MLP neurons of a small language model. Each row is named by its layer, matrix (gate and up: input weights) and neuron, and shows model dimensions 112-207. Each number is 500 + 25 x the weight over its row's rms, rounded and kept within 0 to 999. Numbers have three digits each. A neuron's up and down rows have the sign that makes its largest values positive.
After each neuron's rows, "fires on" lists the tokens most often at its 100 highest values on Wikipedia text that the model never trained on. A number after a token or word is its count.

L4.gate885:509483486502484475468478475504466474470502538485496506505495506484478440532520474459502569483526473508474502549506485501517454501492511512522510503471456533472507498476528435540497548493523531520503439478497512462529474504523542540505516498507503509555515532478504499517469536481505483528
L4.up885:535499525517492468487528528498474517478506499492484492477527506516481478492543494510508511500523441552464511529482495466500474545498488440474466432464448494465525485471481493448538500544506488469508475517507511476493503505504503530518496515498516492515457515517496537479495548458509530533
fires on: " |" 50, "," 34, "." 10, "-" 4

L2.gate811:486504493493525486517498491436510515542466525475527538444500512525461535488483497462511483540514491525500498486500519502520537443524471496504518525542494500459524530524479500515534489504473505561532498516467435488521518485455497540505533486533500510470477494473497533518494515494513497496
L2.up811:483474513514490471506522495507496523469502511524481528477474505521507537447514525507526482537467544554507503506506491494502520451480516519500468514514464522537569533520552466508505514545508466529503500511500487469484488520484530507479487493492484499468480474475510511520512495526504480500
fires on: " |" 41, " " 15, "7" 8, "8" 4

L2.gate479:506473482516470458537519507494499490541468495442534513544521491457507499494440498497468500477509506491479491503470476501526498479435546468496505512478528526508508536481503505495459516527476501497483501474514540491537475506510490502531538533474470535475486456498516493553487488508533515467
L2.up479:518493475494474499506434484482485513467553494516488472530538473538508503482494458497467492511494508505479516539491522525454512485495500552477508511471481511511583468476481467492470478485499519537501514516522517529501477526507471469493489498479508515520493481513514505521502489481535482527
fires on: " " 77, " E" 11, "R" 5

L2.gate23:470482487479498491460516505486507503501482508504504488537484500530549470486521530488485510549487525501514524461529513484505481507496496450472437538526505503515467502479527490509489527481517566510521510546522501501487515509506466494493525492494480516518468512503533475508487446511526480455
L2.up23:453495563512492485525503504483545477479505496519545476500445517531472508535519551522508532550509525496521485526476499528493483516532495468484473478494534552490490491528476518467497545547507504544464497507525555490510480505526500499464482496485502526475481450486534532516518494542566512488
fires on: " were" 53, " was" 43

L2.gate512:496464463465533494496474511501515481504538487493492491511520488497527463538468499470488452522496524510505496501511471487495479498544462488461486488476501525432491484487503531495496523489533539508460520482516474501523465478505451484462480530455467546471502511512515495509473504516473447515
L2.up512:540504497477486479535493485505502464537513500516516491509513510511516506519484469482499506504486523526520527508486483495481481492512519508495485507488558518486481519466492479518500463527505518501416512513512521516561458513492491513449489474494488483496485474550515475486493492528510485498
fires on: ")" 55, " was" 12, " " 11, "x" 7, "es" 5

L4.gate61:497480500530538492482504513466492486512515474474496511483500530543516525507466562487543494549518478507511498507484494463472501468462503518469577448496509509474488499549562460557483515538500452554505507484490500555492520563506526491471499508535503467513484487483516507467498529530502487542
L4.up61:554514509551528473501509534454485491514527492445511515501473548517523504535527510549524506562473471501483505535491483472488463498533541541499517446484509482460507479553547456494510515425517510512486506493508512497478499527524547498491490513486503468477508480506496495461487514509529531504
fires on: "," 72, " the" 11, "7" 4

L5.gate160:500504488488488495511519533479493478527504527496572525498471479523505511483501512539465488451496542506469497494548482507488511475444509467587496484514511506520513519492489489482484511500531519510493515519512477507522467533512501495452475511450514531474459486483513536504475434537498487523
L5.up160:480515482493500488485514481519503506473456440509532497536521491505488532524529479494483522491507507479536485489474484522501488483491496504534518496450479527419539539508475469490526521494511496470522503497480558452494491533571505547484488532520515518505509501491492482520505517505498530486
fires on: " Le" 32, " De" 29, " de" 14, "e" 11, " Rele" 7

L4.gate761:527479454520483535503501495469499505557493508509520510510483553489473501524524484468519509467451495508456492491497510520483516508450524538521514505505469457513500514471487481546500519484475493499528516510505518474515487488511493499522496481472502506517504554513480564481504510519519493497
L4.up761:486451506489501497503539489561496495482466524523501478534494508486508474444544475497533508517491484485475479477507488487501482440493495480472502501535485523517491497516524524495448515482547490519492518491518504474537488487493507530543442470529497474513508508507494464535510513494517488485
fires on: ":" 26, " as" 10, ")" 10, " |" 5, "ru" 4, " include" 4

L4.gate155:478494494506493491516523542507522506506501492476503504498520509505512482502453464515512507515467518500505525522493517526481523503465499473515506517497474497449502501491473542491469500492430476476540517508510528441522490507491475501510487532451454526489498459521505453510498478518518471553
L4.up155:519467505495505529490547516516487494549497507473503471532528518481505500516502445516502498476473520500546512473469516497480492498492547474468488474480456517480496486543486550503509504513470474499556489526555528508496462491486506518469491492463495521536519446525500487509497497492484461527
fires on: "az" 24, "ar" 13, "u" 6, "ild" 6, "lo" 6, ":" 4

L5.gate647:490461503519519484458456495530469526486521531487467508516492490543562493504520496516486498532463499483511530489453479460523516473510542455496513502504481486487527504476443513470459514463501501534480516467488482505502492583478478486495488515509548464486456537513499560529502509507478463493
L5.up647:503493463538480514488520530554447449519449517530489511525481516508512528523466524466495479466530467479514479524499490500482522510505497494523494555522520439526502500478510503506476488508523525470513536492477524533457498522446490512502532467516517489533506500527535493496458509531539480470
fires on: "B" 19, " |" 15, ":" 9, " million" 8

L5.gate247:517469498453540462534506510503517494503489508497497540480521480490539493485513519509484512513510464451467458488544479500480524538474528542487545478482494471504459494518462565497524504516523536504537470478515495497457541482518490469516514481513520491457529499483466510469482510506488500500
L5.up247:526539491487490518506507486469532530501494505478535514471499508491484504519520539483477489543506507565505492524507521505453522523491489485563502492507502485469499496490517542548497442484533508502501504501488481515476572500505468468460491489510477510530527501491514486489502496582509473497
fires on: " ch" 36, "ph" 13, "th" 11, "Ch" 8, " Th" 8

L2.gate330:474479455514529478474453528539498514480537487474492479532508535525488511499509495540502519493487487519508486524491511535485450518509481513508490498480471524547510497512514533462496424453481529502483494460496450502477513467513514465503502465536490516508474522552478487496500501479472512488
L2.up330:496529542485470550476534497515529464514450514507488508525537499548534494495505488499550475466511522507533477525510490489490519476507525472502517580508489531486489488462500509539546470527527513516523505478506533477533517537476495548490503478507481500479520507511513474516512492512474498504
fires on: "′" 29, "°" 27, "===" 26, "====" 10

L4.gate909:506554517499486492539494489486476520463517509523529535478562473469487505497524516483473500468512502520485525497488525514467523465456486472527520535475491488496493481471492547510496489519462503489469519483517532496533522565444510523554551481486517478512536480463507506469546508493475540524
L4.up909:526511535463504510492505460507490454516496474492526530518506520499504462488544531492511502496495537528478467532513488535517529468506528448489480507495520502505516494499478528504467534530488555502499481502530496451504501500484471488509522499514492486508483487500491531451489502452520530521
fires on: "|" 31, " the" 22, "29" 6, "'s" 4, "r" 4

L5.gate1011:548496509463486497540521483492538513473492451450496490471505543531475504503512522446503505521556540478492498526476476495516497539513508503491460516492450481537525508512468476497525537510487504480547565485497532444516482480490497523540535480478479455469478465503505468516476508501536450490
L5.up1011:512503561537502486476503488471522514507503511503559535479512521504508514515509487472510503526442501532473491535474502491482483483525505489523533478533487485547521461543491472466530519527513494515523494525496518495471514506473499508527506511495503525508482484492533486472497489525471549532
fires on: "0" 17, "5" 15, "1" 14, "4" 13, "6" 10, "3" 10

L2.gate898:489479507494509468556477469499453535476486470520537502494508507532513520495500486487467516482486509472524494492488479531515463525476490521489454531468482507557535502512461464515478470486533506511495556425483503469520499473519469464502475474540508524558529509481498468489513548511448462471
L2.up898:490480539487488497507536489489500560528502505485472466507492515519487481516510498449471528540493491551491517497502486522522485553457516544481485516508503518515486505512495466525515490488511479552473510457526516500524506511450472516517477508519489486536539496491508479545498450494484525516
fires on: "6" 21, ":" 20, "-" 13, "," 10, " and" 8, "5" 8

L2.gate763:532473468532499506495517487467451522486506438496494481484465512495479489494501503491516509497529499486530486531475514493530481535558488489494491505501532493539468498518487498461474506529506508507534547468471486518503486518479430493495474499522498482527459480486499510519498535495555468496
L2.up763:521477508512499526508507545497537483504500490508503479533493490496472522529528519518503487572502477531481560480493482496492477509531498480488494486538513513528499473508465482501434499515510518488526509503531523507495519509507435480491451503506528550529476448487517486488482457498491519501
fires on: "4" 20, "o" 9, "7" 9, " " 8, "5" 6, "qu" 6

L5.gate630:559491516492527470495484516454516497545470491527530512441537519481503475456510551489505522476504500476478498512472516510451516497475497494542499462473507520532538526473449488479501508474473511537492459532528515469519478492500518485487512487470503480463510491496490511478450536487499516493
L5.up630:481479505503495523525537505515482489492534503474463523496546541465501514518463523485522485516518538529487517479567484533504526516538542492512528474468494497496507485496525518470513514505461486482469527483487520500514515512493509442507504508496487572437497503512513526489528495521483494510
fires on: " also" 35, ")" 14, " not" 9, " to" 6, " only" 4, "ay" 4

L4.gate87:514530457504530490542474529505435499486521492485466528454507556469513458503449513505515533498499465466491463458482505495495521496491501498531505457493510477523468482458471522504522478501506495521497556517535466480509514522514492490511455490512503552501491526542504529519499511517503456486
L4.up87:496523513487492499472468513533503521497503488535499506491526497443476477462485499468498521471504515536521570511508528492465512460528510510483474522484548509498499499487502493511505474514500507499501495475510509449482458443488482493530503491517508501545496491498521420460451480475491505482
fires on: "i" 33, "ins" 11, "orth" 8, "oung" 4

L5.gate271:501493498480532460541501490487489519535469480488541514512468523486468475494477533487499511529504478516532479512535545480459465490464498491497480545517529518492502492499522466513472489470541489505521540508513490505466498522505474440491450483538542550481497495501487511490486471500484494519
L5.up271:527503530481475476524479500506521463489488547482504485511525519503478482470518487542523521565504509512457507510487476513521515512501477490534464479497477463507469477542523451484482489511492470533500529446512456509530494530444491531530498498526557509497503517501473507495489474489521479474
fires on: "," 46, "5" 6, "2" 5

L5.gate429:527496517473462538496508442483454466537515471489469464525525494474467488502509533510534500492470512524542481502511523511513505550498504500527467512473493474494474475547483536467514493495494471500494474475572502488472500539490508507527510489518508510514489485547506487465472529504504472498
L5.up429:519486553526477539525494482489497534513516469515521489501512487525518471497489459538514530533524528489507525479506471499524514520463466538459479510487475503508496477540487473495544561516513484488476543483538491535480499512488514510504492483496498519539482473526494531505487512527506454496
fires on: " time" 19, "'s" 15, " has" 11, " had" 11

L5.gate873:520508474520530529457478508493481511537514515537479481492508484458450504515472516534549535535483505501481485522460480551497443499484509515489498474505485496492527527523540436492480492481484481521510512482520495494520506469460491548483474513531465511532487508520526482512473557476493504537
L5.up873:551526491491541505523455557487516514476477501482499518492471483503518515505550508515496500514527459467537485538473486477450504527548482481475461481477513536471547540499518488512494502507455543483501467483543485506498499518518453499463522529457498504502539520501489515531499530480535508509
fires on: "," 45, "0" 9, "9" 7, "7" 5, "." 5

L5.gate335:484498486485495484483475488498535490475499500512478512491468455519530509471462509507417502495495493509499509548515518519519514507545502533493533475502489508532485509507464496426535511477529487533498476482494554488514523507465491550495476486567502505498481459519529522483571519492510477497
L5.up335:474563498524515463492493449499475511521542528491486517497521492482507504478463515502466539465459498570487469467504466505498506475509531493522464486518530473486491483464482492498492507521497461447511491459479528513501507531545499490540490518528516473534500528438516510490545502536512485493
fires on: "r" 32, " Dr" 19, " dr" 18, " cr" 9, " Cast" 5

L5.gate14:479483483443548512499489485463515525530475504507495524507494481524510507530463515499496480463501533518561502505459504523503506439526485521528532483501518505483520537499498539522458534473482530533479490560483506459495535512535467537483528519512531468503525533530489540491519515470477486518
L5.up14:534482540483476495486491524493480477462491488511503554478484498513456501505528507491500490512518503504523497528478484496490535523469494514499473560477507516490517519518515501505519462480503508512502484541498539490437511523492488552496514502476465463500517517476507495490482506478515529485
fires on: " |" 52, "v" 8, " " 5, " G" 4, "B" 4

L2.gate759:469474497526509499509541553522540487541498484489544478515525458509536514545518560470473488522488552488490484451485506549504514473485491478491475555452523506463459491504503499490517463522532534475482506478529517500569475506514511509520512494487470501451493483506522497478485506502478508493
L2.up759:513527465496499515491510508502496543499442509517479464548505498518505496500479485497494509484509554502503491478500470492513551458495489471507537526501444530495525448491459512492538460531498563467527485511507465500448534476514546489499514498489516495517475467524507480536507474503505517538
fires on: " " 73, " P" 12, " d" 7, " first" 4

L4.gate291:481491507493498522546504467489499551495528479491485528477469474531495484483481533536475505504508494510502478500484485500512497486505494448491516531449483508511510511496538558506485485524527512500516522491465454467486536487498525486511493489550543516515510489521490521486468474535536552521
L4.up291:467517461499488489505483516530460493494499529473510529510481535528456547516554509496521538459524500506532518472475516511503492429525517519536471511513525512458481568485495535511509537514506487509530485489461527492549473493511565532552517542512534524477494492456508465506488514524495560527
fires on: " de" 43, " \"" 17, " |" 16, " De" 14, " Le" 10

L5.gate602:518545485508520528518513465488473527496541516486475533512560520515459479508513505512483479522466496514501500538512522524467502506542475560484543546516497527475499486493521488510471473526504498478458519491493544487470494532465485497509500513499507490477467549523450503514494508531490536498
L5.up602:462504455488491494525514515537456473497503541502480527496505525511500501493518496463479485534490504483552476506539477499482488511454526509465472527526489485501518498485543475541502486465501509545485512458445478450511520554457510515489495500539445512505518502508477484514512461514464487515
fires on: ":" 46, "′" 29, "°" 25

L5.gate886:501529497510470491529479553459523489535535489461534525530487470452478511544469494518527476503483496524463538509506477483465518470473510533473541525486484535490496483502511486516476512519498540446502440500500531489491523500505480502521509544500472537464528499491505474517466501477465505498
L5.up886:514517519484513524490454443485531536495508504467480513462491526521480539534463462498543488497478518507474504510524487488484513489478526518493470524507481504475508523479457506499525522512506508426503460476460518476556482556515509524517466510486539471452521479532526475488528517489527439472
fires on: " D" 49, " h" 33, " " 5, "ll" 4